From a checkpoint of a small transformer trained on Wikipedia: 18 layers, 16.6M parameters.
MLP neurons of a small language model. Each row is named by its layer, matrix (gate and up: input weights) and neuron, and shows model dimensions 32-159. Each number is 200 + 30 x the weight over its row's rms, rounded and kept within 0 to 999. A neuron's up and down rows have the sign that makes its largest values positive.
After each neuron's rows, "fires on" lists the tokens most often at its 100 highest values on Wikipedia text that the model never trained on.

L8.gate174,255,247,192,203,258,194,190,205,181,207,211,232,217,194,271,153,236,172,210,152,210,171,240,194,185,211,213,186,204,150,206,195,245,165,207,216,220,216,173,203,235,203,169,221,241,186,265,223,217,165,190,149,180,194,199,175,250,192,185,195,181,195,155,215,205,185,221,202,220,174,177,226,195,191,175,154,203,210,235,201,211,191,178,235,172,200,122,235,223,195,188,201,284,185,193,220,198,193,162,205,122,165,229,190,162,202,247,173,212,222,234,238,198,174,186,147,220,195,223,188,178,228,231,222,186,204,179,235
L8.up174,222,278,171,208,243,216,231,227,207,162,173,189,168,194,247,191,179,262,188,182,261,192,218,136,212,169,175,157,198,209,218,191,222,201,183,226,211,209,220,231,220,222,184,216,219,215,212,202,156,212,131,195,185,233,204,144,187,257,180,200,164,144,156,196,222,223,241,202,233,238,180,200,202,163,167,212,193,134,165,223,150,188,201,259,219,171,173,262,228,169,221,238,178,201,203,242,181,210,177,200,195,138,201,191,221,180,254,179,217,191,269,185,206,165,142,145,182,185,166,239,186,234,221,210,206,187,181,179
fires on: " L", " pl"

L7.gate166,140,277,201,215,196,189,199,166,184,192,172,182,228,196,236,229,216,205,221,220,192,162,221,197,254,255,159,181,157,211,277,162,185,244,200,156,215,208,212,206,210,153,239,184,182,206,102,234,157,163,165,219,196,196,194,258,159,183,173,189,225,218,213,278,212,158,206,179,204,199,229,203,218,195,222,192,173,171,205,187,226,218,209,189,206,193,200,172,178,207,171,180,200,166,208,187,227,191,188,229,213,169,85,199,216,204,242,164,245,166,236,207,212,170,176,178,211,228,205,237,183,162,242,128,186,198,181,229
L7.up166,173,161,181,210,175,188,212,201,200,177,186,175,256,140,235,193,160,154,244,225,178,225,188,193,233,237,180,180,232,226,212,177,183,215,221,113,203,247,197,244,207,223,216,175,235,229,166,212,179,235,147,177,255,156,151,243,195,224,200,250,178,193,226,236,182,183,186,228,217,173,214,211,246,177,196,145,174,193,244,241,223,197,170,177,155,187,195,182,190,197,199,215,171,180,209,237,215,147,223,182,143,205,215,232,152,193,201,170,221,206,187,194,218,189,178,169,173,198,208,236,215,188,273,188,218,193,229,206
fires on: ".", "4", "7", "3"

L13.gate92,213,222,166,191,183,156,195,216,178,227,175,175,226,207,194,201,223,240,139,194,242,210,171,237,138,216,205,260,162,190,190,219,205,235,210,168,223,224,171,200,175,171,123,242,168,207,141,170,218,216,240,232,188,174,198,250,188,186,226,194,168,239,219,179,168,168,196,203,182,206,258,224,176,207,190,213,187,210,155,232,171,245,229,246,204,184,251,220,202,197,259,205,179,168,176,230,116,171,220,184,188,234,155,225,180,208,144,161,246,184,134,232,160,234,172,221,232,192,187,201,149,201,188,174,214,212,200,235
L13.up92,224,172,178,172,162,151,197,196,180,220,185,196,219,202,233,241,172,162,214,242,190,163,192,246,262,170,238,163,175,197,240,219,225,254,203,219,189,206,174,221,167,210,201,164,218,198,177,166,172,200,240,226,206,231,181,197,291,114,230,199,207,166,153,168,246,185,196,214,197,207,197,221,172,186,183,212,201,156,220,255,174,230,216,221,204,178,173,161,207,245,248,234,107,217,201,183,139,200,201,144,170,199,248,162,185,207,182,217,280,210,184,247,227,172,186,181,220,236,155,186,194,181,222,174,195,192,178,197
fires on: ":", " |", ".", ",", " and", " by"

L10.gate247,183,222,148,244,179,215,228,176,249,224,213,143,205,191,190,253,215,189,205,210,192,220,191,241,206,155,183,213,140,202,193,212,187,272,202,181,208,156,171,241,207,181,211,290,194,151,168,201,193,251,163,249,193,274,211,163,193,147,191,233,145,225,200,187,219,147,207,203,212,206,262,262,232,160,201,231,204,176,191,132,254,259,243,234,246,137,184,205,176,246,228,224,208,180,205,202,171,212,172,179,169,228,153,199,163,243,167,182,218,201,221,218,171,213,219,191,164,164,189,173,187,209,168,275,232,164,204,223
L10.up247,236,203,166,198,259,169,223,197,187,235,187,157,174,176,245,208,198,189,163,198,190,218,218,189,220,203,189,265,197,170,226,249,209,244,210,219,218,207,241,137,181,223,213,155,211,250,201,184,183,217,207,195,148,287,223,207,187,194,209,158,157,141,206,217,198,149,166,223,229,204,169,212,216,226,181,191,216,160,208,201,220,244,208,203,163,157,221,173,243,201,155,226,198,182,161,205,204,226,203,186,186,177,163,152,122,185,163,233,177,185,233,236,223,176,158,147,178,194,210,177,159,231,194,223,200,223,199,203
fires on: " |", " FRA", ",", " |\n"

L8.gate169,208,181,203,221,216,205,182,197,163,223,172,207,127,243,240,209,247,161,154,189,245,217,148,255,227,178,184,220,218,184,170,211,194,205,184,210,230,236,179,169,170,182,238,231,214,216,192,230,211,196,241,215,231,161,237,271,139,183,220,169,149,233,249,209,158,131,174,177,223,213,209,250,247,220,206,180,181,205,229,160,183,224,202,259,251,190,206,183,171,191,171,157,191,165,268,162,227,230,168,180,176,192,214,153,162,211,178,193,261,185,194,211,165,205,202,204,212,186,184,161,165,187,176,232,249,189,185,241
L8.up169,200,163,203,175,210,193,215,207,232,255,188,197,194,219,230,227,217,161,264,153,227,202,164,293,221,197,173,173,216,112,153,211,227,196,228,270,207,180,263,222,227,194,189,274,202,126,220,150,243,164,216,220,206,195,181,238,199,221,202,204,211,234,171,218,210,241,187,240,198,203,244,213,218,203,178,176,189,194,258,232,147,287,204,233,166,163,216,225,191,217,229,193,202,206,240,231,188,176,205,198,225,180,221,212,166,149,186,145,241,216,179,213,200,206,204,217,153,179,189,166,207,190,162,214,218,184,216,205
fires on: " -", ",", " and", " allow", "',", " +"

L7.gate194,205,232,203,200,197,242,222,197,214,188,200,201,178,162,286,217,182,223,188,198,240,216,122,264,211,178,199,200,204,245,137,142,224,182,222,234,149,240,205,217,190,148,207,168,176,181,196,178,206,256,234,189,264,194,202,192,209,186,221,231,185,257,208,156,199,164,177,228,170,202,208,173,264,228,192,163,145,201,204,176,176,221,230,146,205,179,174,245,240,222,181,246,126,225,205,173,180,244,205,197,211,196,211,212,190,204,194,240,182,178,159,218,198,135,227,197,148,213,169,206,176,252,195,195,188,224,177,256
L7.up194,155,231,229,229,188,224,213,207,217,199,214,248,176,192,205,182,179,205,158,240,219,210,240,212,201,236,199,239,245,214,240,213,194,187,169,216,204,181,153,208,192,171,141,225,200,190,188,170,195,175,217,239,177,174,173,189,216,190,214,238,165,171,205,220,154,192,186,145,196,184,193,230,256,222,233,209,130,183,222,141,177,239,218,200,182,217,213,236,192,199,172,207,139,206,207,244,164,221,233,136,195,188,170,206,233,207,180,195,187,185,212,171,208,170,207,198,139,185,169,218,212,228,180,185,168,228,186,171
fires on: ")", "),", ";"

L8.gate367,222,179,236,196,233,171,157,170,154,214,216,233,196,260,238,172,168,153,178,191,274,217,162,186,147,235,222,174,155,260,204,178,168,228,240,234,164,182,185,201,223,216,206,204,211,265,192,213,117,182,189,268,151,177,170,212,184,210,176,195,188,218,157,201,211,198,206,211,202,163,211,259,140,233,251,237,183,216,199,223,213,196,188,222,151,208,226,236,208,168,211,204,283,243,232,184,207,236,170,229,217,183,225,217,233,229,273,260,216,180,178,188,217,216,202,213,239,188,190,204,175,253,208,176,177,191,140,201
L8.up367,204,172,200,190,235,192,162,213,267,214,196,162,191,233,200,213,179,257,161,210,216,179,164,196,258,175,254,185,150,207,213,190,233,187,208,289,223,244,234,215,185,163,194,219,184,148,176,199,148,231,162,202,191,211,208,164,228,218,158,213,150,189,194,224,203,204,220,192,225,206,153,159,217,254,202,233,162,174,156,256,198,198,214,204,154,242,187,215,203,187,207,196,183,245,211,223,188,233,192,169,226,183,207,245,179,204,271,233,208,199,119,171,210,184,218,183,178,264,196,184,174,191,207,208,210,202,209,249
fires on: " st", " l", " cl", " V", " v", "c"

L9.gate113,213,253,207,194,180,230,159,207,251,179,177,237,188,229,223,209,203,210,219,232,253,198,162,249,214,179,213,178,183,195,169,153,174,188,228,264,204,171,205,198,174,182,210,208,196,233,244,233,230,280,203,204,211,208,161,201,189,118,227,200,187,258,220,186,172,178,181,238,239,185,223,155,229,166,140,223,181,179,167,202,223,226,245,224,212,178,221,193,201,215,187,193,197,239,198,162,198,174,187,228,210,192,209,140,250,210,213,215,160,230,241,193,255,167,250,252,235,185,214,201,154,203,228,182,239,244,176,193
L9.up113,238,206,187,217,249,215,204,203,163,170,183,225,193,195,212,136,181,182,201,226,231,173,181,208,231,151,243,209,244,190,225,174,197,272,166,189,238,195,259,205,208,227,160,242,212,208,211,186,249,133,204,177,253,170,183,171,164,228,209,174,210,221,215,193,195,253,201,202,204,220,260,247,214,191,173,258,118,179,223,215,207,208,220,251,196,171,216,168,214,172,149,175,208,186,188,199,167,242,194,169,178,208,215,170,201,145,213,223,166,173,186,191,196,178,232,154,202,201,206,181,151,205,187,246,178,243,186,286
fires on: "\n", ")\n", "),", ")", "s"

L2.gate413,181,180,238,197,195,198,182,158,202,225,213,250,200,172,196,211,241,173,212,199,269,198,206,201,175,200,159,179,250,210,207,186,163,237,249,168,188,199,265,176,199,226,189,167,249,239,253,193,173,168,163,159,171,221,203,194,185,123,187,184,194,200,209,176,213,227,176,184,188,228,245,132,162,225,236,212,223,187,165,183,243,219,182,240,224,222,244,201,191,215,212,267,258,192,105,188,198,219,163,209,181,180,174,142,167,159,171,130,210,203,201,133,194,283,197,234,214,206,147,217,163,251,221,193,207,206,197,200
L2.up413,182,166,211,186,219,189,176,194,206,255,198,203,206,175,193,192,221,184,192,157,175,219,204,265,223,247,241,163,199,190,215,214,241,231,233,175,122,208,206,201,198,223,151,185,139,207,224,240,142,177,242,173,187,192,183,204,184,185,211,162,210,177,229,184,249,185,185,199,220,209,210,187,200,161,206,206,210,218,148,190,180,177,171,221,190,214,230,150,230,264,230,141,212,204,237,172,119,217,213,214,197,198,261,135,236,197,220,215,189,166,178,227,155,223,165,220,173,198,205,256,198,175,167,227,143,167,207,166
fires on: " =\n\n", " (", ":"

L2.gate698,194,205,170,207,227,144,177,286,185,189,162,235,244,196,246,194,176,148,203,186,244,164,161,188,237,231,213,193,177,188,235,221,213,177,184,202,215,190,191,225,213,156,204,253,235,150,181,175,242,202,186,229,188,271,164,190,217,194,198,197,158,240,152,236,237,172,194,198,161,258,192,202,217,200,217,191,188,259,143,222,166,201,128,221,182,206,182,197,155,214,244,207,184,234,163,170,207,197,221,194,194,196,232,137,192,190,216,183,208,176,193,204,149,184,167,179,255,253,221,244,237,223,211,197,200,207,164,204
L2.up698,248,111,185,186,160,220,195,189,170,190,222,231,198,204,201,122,166,228,254,128,193,247,186,160,236,231,164,188,209,200,201,215,170,176,178,203,183,207,215,180,209,175,193,163,226,200,194,197,186,205,186,188,178,211,186,215,232,212,205,191,213,216,182,207,225,198,200,232,165,165,190,195,193,165,199,201,226,189,208,200,195,211,178,219,259,128,202,198,257,187,233,200,169,220,157,145,195,148,229,182,141,154,233,248,97,178,168,210,183,209,193,163,180,197,152,202,219,199,245,191,209,230,164,171,194,211,232,221
fires on: " rece", "erv", " camp", " occup", "ur", "om"

L10.gate268,232,223,221,262,103,199,201,240,190,193,125,218,227,270,267,231,122,234,242,195,101,209,165,232,174,201,242,191,190,208,211,171,208,234,228,239,231,248,142,231,215,181,266,205,229,227,218,183,190,219,197,225,245,264,178,167,242,148,205,211,230,193,202,146,163,223,228,204,230,209,213,177,243,208,226,187,228,217,226,184,214,208,159,181,158,149,240,177,171,194,188,217,160,188,201,165,203,148,158,204,200,190,182,188,212,213,221,213,199,157,217,252,224,209,166,207,208,146,162,237,223,221,180,190,210,219,158,179
L10.up268,160,222,211,238,180,176,223,206,153,214,252,176,204,224,201,232,216,231,275,214,211,196,202,219,199,166,253,143,215,209,207,263,154,262,182,184,183,199,208,190,190,244,246,226,220,242,242,172,170,142,158,174,197,204,175,266,235,196,153,225,199,213,210,162,198,208,187,193,261,255,221,202,227,220,193,194,199,232,201,199,206,179,249,162,214,189,265,132,179,164,203,196,235,211,224,197,202,172,172,197,212,203,176,199,173,168,200,171,243,196,189,161,201,197,143,223,171,128,142,192,150,227,210,190,234,186,146,173
fires on: " T", " h", " K", " Th", " M", " Don"

L5.gate242,172,251,238,168,187,209,180,164,215,186,228,243,271,223,180,146,235,212,185,197,171,240,186,227,211,203,226,214,181,131,178,187,152,190,195,246,235,205,193,253,163,254,212,199,201,173,173,200,170,192,186,214,194,179,175,188,172,225,233,205,212,197,209,195,192,217,201,235,195,210,235,167,229,231,152,251,259,204,240,158,226,148,233,212,188,187,265,199,208,191,276,184,217,191,152,258,197,209,185,179,158,122,247,181,229,200,213,139,207,202,167,196,192,154,251,187,246,213,216,212,184,246,253,204,121,204,163,259
L5.up242,208,168,275,241,170,176,180,119,182,177,209,166,227,196,206,200,152,185,222,212,161,163,191,246,264,230,229,192,162,254,200,223,238,119,180,225,183,226,229,220,211,186,222,185,213,199,181,190,184,224,190,247,172,229,199,200,251,208,252,205,261,173,230,258,298,207,196,176,192,224,217,193,179,208,200,219,193,222,232,215,229,231,213,176,148,222,236,183,198,247,187,245,183,227,147,271,165,216,241,216,204,165,233,205,231,243,184,182,180,171,195,220,216,262,189,189,183,192,195,202,198,237,184,229,182,206,168,199
fires on: "v", "in", "r", " V", "re"

L15.gate228,214,184,237,156,198,151,191,162,212,201,219,214,199,192,164,205,214,266,225,224,224,203,264,172,193,215,199,167,231,176,194,228,200,241,197,184,210,253,195,173,228,208,163,215,213,226,197,232,170,202,192,201,243,181,216,189,198,169,227,175,188,216,296,211,197,186,240,142,230,161,238,226,230,162,208,198,170,178,189,221,224,153,176,199,212,187,186,223,196,173,131,227,199,212,178,201,160,222,182,199,193,194,225,175,182,198,220,191,196,185,192,166,155,277,155,211,143,179,190,227,169,284,206,203,227,226,237,235
L15.up228,201,230,218,175,202,239,218,197,232,238,207,178,199,164,202,215,274,203,220,211,207,168,176,191,225,174,171,187,200,186,243,183,228,230,149,198,156,202,198,195,238,259,236,148,158,185,205,260,139,189,222,155,198,246,156,183,229,211,173,208,182,181,236,181,237,124,199,215,214,228,229,273,194,135,209,211,218,194,236,205,213,216,200,199,241,167,235,194,211,246,210,191,246,212,256,161,186,185,180,209,195,170,189,263,157,193,174,182,232,217,185,143,179,229,151,209,219,202,217,215,229,197,193,214,280,221,213,214
fires on: "|", " /", " |", " con", " the", ":"

L2.gate292,241,255,242,184,229,187,198,261,224,156,209,152,199,151,193,196,221,225,158,146,244,222,217,216,171,176,221,150,130,199,200,129,205,160,195,186,209,198,227,230,216,271,189,199,238,215,231,195,188,187,239,193,179,224,208,141,248,180,196,175,164,133,194,186,246,209,187,162,209,204,196,184,230,131,201,240,186,136,187,177,217,200,146,185,215,159,161,254,201,207,218,177,193,144,217,173,185,206,230,186,231,230,255,203,196,184,177,172,188,236,242,247,247,205,185,179,221,194,229,219,194,207,211,181,185,213,168,245
L2.up292,272,241,226,203,227,207,173,216,152,204,190,155,229,145,249,195,179,218,183,210,247,186,170,185,196,195,230,181,172,214,213,190,171,142,228,187,251,185,170,278,170,212,199,164,205,214,229,189,204,237,202,207,192,242,171,113,245,160,172,159,167,229,211,228,245,209,187,205,187,257,175,214,207,233,170,224,194,135,163,139,215,206,154,207,179,196,177,285,198,238,236,192,187,166,197,229,202,172,251,168,250,205,292,191,198,184,194,229,231,249,223,163,218,171,187,174,220,242,167,240,187,202,236,197,216,251,227,257
fires on: " L"

L8.gate369,145,198,182,233,151,218,219,166,183,216,192,239,212,230,244,208,196,200,222,210,205,176,217,206,240,238,227,178,219,187,262,189,218,224,164,225,192,240,163,179,190,178,262,208,192,202,164,219,168,113,175,231,234,232,186,206,196,201,190,187,213,165,235,208,133,194,220,165,227,167,205,229,196,232,243,190,223,242,162,251,175,170,250,222,218,205,249,245,184,263,179,171,210,218,265,199,177,201,205,234,174,209,201,221,199,179,189,187,238,200,141,194,197,164,224,193,172,193,192,203,195,195,214,260,148,152,231,218
L8.up369,209,187,239,211,180,201,195,223,142,161,152,214,192,187,235,233,226,170,237,216,173,221,193,211,247,221,174,150,220,228,249,156,198,274,194,196,210,172,202,218,220,146,243,205,223,176,194,199,249,209,198,241,226,259,166,178,198,204,208,161,204,210,226,202,196,209,187,169,206,155,146,187,209,211,189,184,212,254,176,246,237,194,181,205,205,224,215,255,170,195,169,224,181,221,218,141,178,174,192,202,178,159,160,226,153,197,194,179,165,189,136,207,222,230,243,209,156,184,124,230,195,167,268,226,194,248,244,205
fires on: ".", "0", "1", "3", "9"

L8.gate128,203,231,242,216,219,225,206,241,175,240,215,198,209,178,191,248,173,188,195,162,270,210,164,187,220,202,228,174,200,199,197,236,211,216,204,197,282,218,217,174,226,221,185,149,182,165,182,186,148,180,182,205,186,175,183,155,204,183,156,194,192,185,151,200,144,209,192,200,191,210,215,229,173,153,199,224,199,193,262,156,188,207,228,189,202,165,228,229,187,186,227,135,201,217,213,217,172,192,243,238,186,164,171,135,174,187,263,205,206,228,136,186,155,231,162,178,241,211,217,209,163,167,192,189,232,171,126,242
L8.up128,223,169,192,191,179,192,203,226,213,234,182,167,227,245,182,213,193,236,194,196,244,172,188,228,228,183,211,203,188,226,148,257,174,191,196,204,210,193,243,233,254,209,221,205,214,214,196,153,194,188,155,186,240,212,163,265,202,173,138,118,177,219,173,215,152,190,181,218,192,202,214,144,205,196,192,205,196,187,223,199,194,219,189,196,229,148,114,260,235,227,190,201,203,190,207,224,129,217,164,223,184,184,178,143,185,212,283,224,172,173,194,198,197,177,284,204,223,234,209,259,138,167,189,175,202,219,176,239
fires on: " p", " st", " L", " l", " P", " t"

L12.gate630,255,143,181,271,242,180,233,236,179,214,223,190,205,206,192,180,187,259,185,192,191,178,214,187,207,191,229,224,178,199,183,176,222,165,185,262,174,236,221,186,231,245,162,191,234,226,203,190,198,176,179,177,237,226,183,204,194,199,170,208,236,190,162,175,192,250,157,165,230,191,199,134,206,209,181,219,203,157,280,251,176,241,182,233,159,201,177,215,208,192,241,183,118,179,176,225,175,183,205,250,180,183,231,174,244,184,232,194,245,170,200,168,185,151,160,194,181,226,212,255,174,220,226,197,206,227,204,192
L12.up630,248,220,238,302,205,241,189,221,162,184,199,194,175,165,161,218,172,204,195,194,206,171,174,229,211,129,208,207,182,156,161,279,209,167,206,205,187,211,206,220,168,155,237,201,203,233,213,235,231,168,176,172,245,254,144,248,247,181,148,183,240,168,209,224,183,207,167,173,208,219,189,232,225,214,213,187,206,151,201,155,269,199,224,205,198,180,186,190,161,155,153,176,168,186,179,214,171,166,194,208,218,198,221,224,202,159,233,207,247,268,184,184,201,128,182,253,229,167,196,204,196,198,204,215,220,192,235,201
fires on: " L", " l", "l"

L7.gate279,217,218,164,234,221,260,217,189,172,145,221,140,179,185,188,193,200,168,187,168,221,159,240,190,168,260,231,183,175,247,249,225,198,203,221,194,182,196,232,200,191,259,196,246,214,156,256,204,217,212,176,225,228,136,156,182,207,225,187,209,201,147,224,245,236,200,208,185,222,184,217,249,173,204,190,190,190,167,205,193,274,193,217,209,190,176,215,236,213,227,223,182,186,186,190,212,181,192,253,134,129,203,264,190,223,212,216,164,210,177,255,200,230,210,246,215,196,218,162,144,176,189,190,233,208,196,211,206
L7.up279,241,217,174,265,181,224,156,233,171,163,193,187,166,179,204,222,224,169,245,168,196,232,173,213,188,211,212,154,166,220,213,227,175,206,200,183,239,223,180,220,229,281,239,227,220,135,212,227,197,213,156,174,229,117,214,171,261,194,212,168,231,184,159,198,219,189,204,224,203,218,227,197,202,191,199,259,202,122,182,213,208,203,205,171,243,199,240,193,199,187,211,160,187,198,183,210,221,157,243,167,200,183,238,253,227,159,217,203,176,226,254,165,182,256,186,205,214,245,226,241,195,212,202,203,217,205,234,199
fires on: " L"

L2.gate400,212,155,192,188,218,219,228,180,235,151,170,263,171,249,218,175,218,199,216,193,194,226,255,200,175,201,173,180,199,205,213,208,220,250,219,214,193,243,199,228,186,217,189,204,225,128,172,209,224,147,187,204,192,197,141,221,159,241,229,199,205,177,248,191,205,179,180,179,166,228,231,169,247,227,188,159,211,176,212,227,203,173,195,201,191,190,187,233,157,171,197,170,195,188,184,164,186,212,205,167,248,214,173,201,208,197,185,132,235,143,151,207,202,206,200,275,183,205,198,214,184,232,141,174,155,175,172,222
L2.up400,175,177,200,195,149,175,200,184,177,238,204,196,164,171,196,229,173,216,185,176,186,196,240,164,167,228,210,261,185,211,209,190,210,231,190,126,230,162,220,193,186,225,162,214,256,216,244,175,247,234,220,229,199,195,202,184,199,193,172,221,188,219,235,209,268,225,224,244,217,226,220,212,225,206,203,195,196,212,201,242,213,193,196,206,268,189,209,122,160,223,205,197,186,205,152,218,214,211,216,172,213,193,231,194,163,165,220,190,231,210,238,188,184,256,195,255,234,170,213,236,201,301,164,185,256,283,175,180
fires on: " ex", " Ex", " Fran", " art"

L13.gate275,197,251,148,218,142,218,209,182,161,143,149,218,237,246,166,212,222,201,286,279,203,210,193,228,205,248,196,211,252,161,223,156,186,215,183,218,196,183,224,186,208,195,146,203,212,205,183,196,150,234,214,160,187,232,125,232,191,197,210,217,199,159,226,230,142,173,134,200,237,223,144,196,229,277,146,194,220,204,180,188,216,221,183,174,210,254,221,175,195,202,148,185,179,208,146,156,169,184,201,191,144,152,223,146,179,153,228,180,186,206,129,197,158,211,190,206,262,157,181,248,170,249,204,193,219,192,209,226
L13.up275,169,183,191,236,179,198,208,220,179,191,212,235,232,122,212,277,194,213,192,234,189,185,190,255,182,228,220,151,144,280,204,235,186,260,249,200,157,190,218,218,169,181,230,196,169,175,185,196,175,186,209,137,196,170,204,167,224,223,171,263,180,168,224,166,205,198,206,189,205,200,140,146,208,152,216,242,183,174,165,198,247,188,219,233,188,210,259,120,156,178,183,197,180,202,246,199,199,260,205,179,236,169,176,208,167,179,221,246,160,198,201,177,191,159,160,169,155,155,201,152,197,159,184,171,178,191,192,211
fires on: " the", " first", " =\n\n", " after", " Ty", " per"

L13.gate254,240,249,176,196,220,166,206,203,225,227,261,229,219,187,230,194,233,209,134,227,189,164,199,166,184,168,176,177,253,196,182,238,155,193,196,211,202,238,192,229,204,208,179,201,214,191,197,191,212,216,209,169,241,229,212,207,215,197,246,204,142,241,151,182,199,196,246,191,182,200,234,228,236,162,176,185,174,199,212,199,223,201,173,178,188,226,222,205,198,168,151,213,192,183,139,188,183,187,132,251,193,188,223,194,203,161,229,228,211,183,191,209,174,138,209,200,200,202,205,244,201,212,156,197,228,196,254,150
L13.up254,203,178,165,183,217,197,195,197,156,192,224,223,243,187,185,196,215,157,192,174,188,195,176,234,196,217,205,203,186,234,204,206,249,222,240,196,219,197,167,178,221,133,185,205,216,225,228,147,217,191,160,219,237,228,219,273,218,144,201,235,192,154,231,233,153,207,182,190,215,227,213,194,176,210,200,158,157,237,233,131,197,203,269,205,223,227,230,183,215,203,191,226,200,212,227,193,203,169,224,187,190,159,170,130,201,174,181,211,185,202,179,216,183,254,155,213,181,196,179,214,189,198,201,181,209,202,182,165
fires on: "on", " commun", " York", "R", " Virginia", "===\n\n"

L8.gate270,188,250,211,221,178,179,217,206,230,276,231,209,220,195,276,217,199,230,199,181,221,167,251,196,246,179,203,169,246,212,197,153,201,191,222,235,251,182,218,210,195,201,243,220,202,223,225,202,174,253,167,153,191,161,190,166,147,214,213,156,149,207,244,234,220,240,205,165,204,210,203,191,203,191,235,203,170,223,246,247,159,244,235,199,191,211,191,185,172,194,149,198,191,219,236,213,173,229,205,255,208,212,189,219,140,214,171,212,251,249,173,166,173,268,173,167,169,171,221,209,188,175,239,140,221,172,212,127
L8.up270,221,234,194,205,201,167,157,211,169,156,174,223,226,156,200,151,259,226,212,229,184,214,209,204,190,225,207,199,202,176,219,142,170,219,210,183,192,193,199,197,209,237,246,165,195,213,207,196,191,225,231,185,193,212,193,250,158,163,256,226,182,164,207,190,177,218,179,168,203,210,209,156,142,216,207,186,192,157,210,186,253,163,191,268,150,206,189,238,197,181,191,196,224,239,208,204,254,214,188,148,195,196,218,232,245,207,216,168,205,212,180,230,164,212,220,123,220,181,237,178,203,180,208,208,167,150,249,175
fires on: " form", " Form", " Pop", " Res", " Sim", "ris"

L5.gate201,230,193,223,219,186,222,223,229,158,154,243,231,182,240,185,158,195,220,127,156,238,238,210,212,202,184,128,199,235,241,176,208,243,192,128,179,232,174,164,189,252,211,156,214,185,198,210,236,250,246,242,200,203,197,188,225,144,169,207,129,215,227,198,211,197,175,214,162,222,264,247,224,213,143,207,193,248,173,192,207,215,190,203,243,209,185,259,194,229,178,175,245,210,241,159,188,169,186,234,191,216,249,150,228,132,214,218,183,230,209,187,170,236,226,175,220,160,230,199,172,152,257,182,206,204,199,226,164
L5.up201,169,193,150,234,137,169,161,174,199,201,248,205,213,186,202,213,189,185,213,220,257,206,196,191,147,193,199,194,196,195,200,195,216,235,165,212,200,221,227,228,154,201,130,203,203,181,225,174,219,164,202,228,214,196,234,227,212,256,173,212,212,232,220,291,208,158,199,271,219,236,213,170,242,212,177,192,215,244,223,233,201,210,147,255,225,230,151,221,223,235,175,215,197,191,177,168,154,194,215,226,242,199,177,201,183,117,194,182,155,177,184,164,206,198,168,250,197,210,183,204,160,200,140,206,245,201,226,224
fires on: " ex", " ra", " e", " soc", " Ex", " Uk"

L13.gate460,201,191,187,156,171,174,181,156,144,225,226,223,211,242,192,162,211,196,224,177,205,236,252,201,233,193,213,184,220,228,174,194,239,218,167,218,208,212,226,220,191,200,257,215,165,196,180,141,199,235,162,195,168,235,198,193,196,221,196,182,154,169,246,184,183,230,152,201,224,228,202,230,235,145,175,171,175,197,238,165,215,192,195,207,236,135,225,231,237,224,197,190,219,183,242,204,175,222,241,199,174,234,216,240,129,176,251,221,282,175,238,252,247,179,199,220,229,149,145,222,221,181,147,203,196,210,198,238
L13.up460,217,198,180,146,217,149,204,225,160,151,174,202,195,220,161,172,218,279,205,208,185,184,221,230,195,202,225,220,174,218,218,146,178,205,181,199,188,191,221,183,192,218,231,155,206,208,199,190,230,197,181,126,200,221,217,191,228,178,207,191,188,178,167,212,229,238,215,230,175,206,178,152,245,231,193,205,206,243,197,194,216,138,180,230,153,135,193,216,272,235,195,202,201,266,242,159,209,255,199,163,246,222,217,226,172,200,185,148,229,217,209,202,218,176,208,220,220,153,178,213,201,203,198,205,167,176,179,162
fires on: " res", " sp", " Res", " Pop", " econom", " cons"

L7.gate483,190,236,190,229,164,209,162,192,194,172,209,200,224,230,178,187,237,150,207,246,193,205,246,204,197,172,187,190,168,184,220,187,185,218,202,157,176,173,287,187,164,158,231,120,214,171,219,237,198,243,164,180,168,206,192,230,212,183,224,199,203,187,139,221,239,270,247,206,201,198,233,180,195,225,169,213,179,207,225,202,206,210,198,195,246,168,205,179,226,189,235,202,209,196,213,229,224,247,192,201,171,204,173,204,149,133,228,232,227,232,237,220,265,202,260,196,246,205,207,186,243,183,199,232,146,139,205,270
L7.up483,206,231,259,189,209,232,240,184,186,201,230,233,205,206,232,164,163,242,191,253,223,163,182,236,230,154,189,234,179,167,174,213,235,150,144,219,250,240,212,176,187,191,182,134,202,168,200,148,173,151,179,186,196,200,222,207,206,203,244,248,197,239,166,217,189,217,200,230,196,190,183,194,195,211,179,178,152,253,192,199,180,180,146,158,167,200,260,235,185,251,246,213,188,211,204,214,179,279,223,230,182,232,234,220,205,252,199,205,183,176,199,182,223,154,210,218,181,227,205,188,188,203,223,177,151,269,162,162
fires on: " v", "v", " rev", " V", " adv", " first"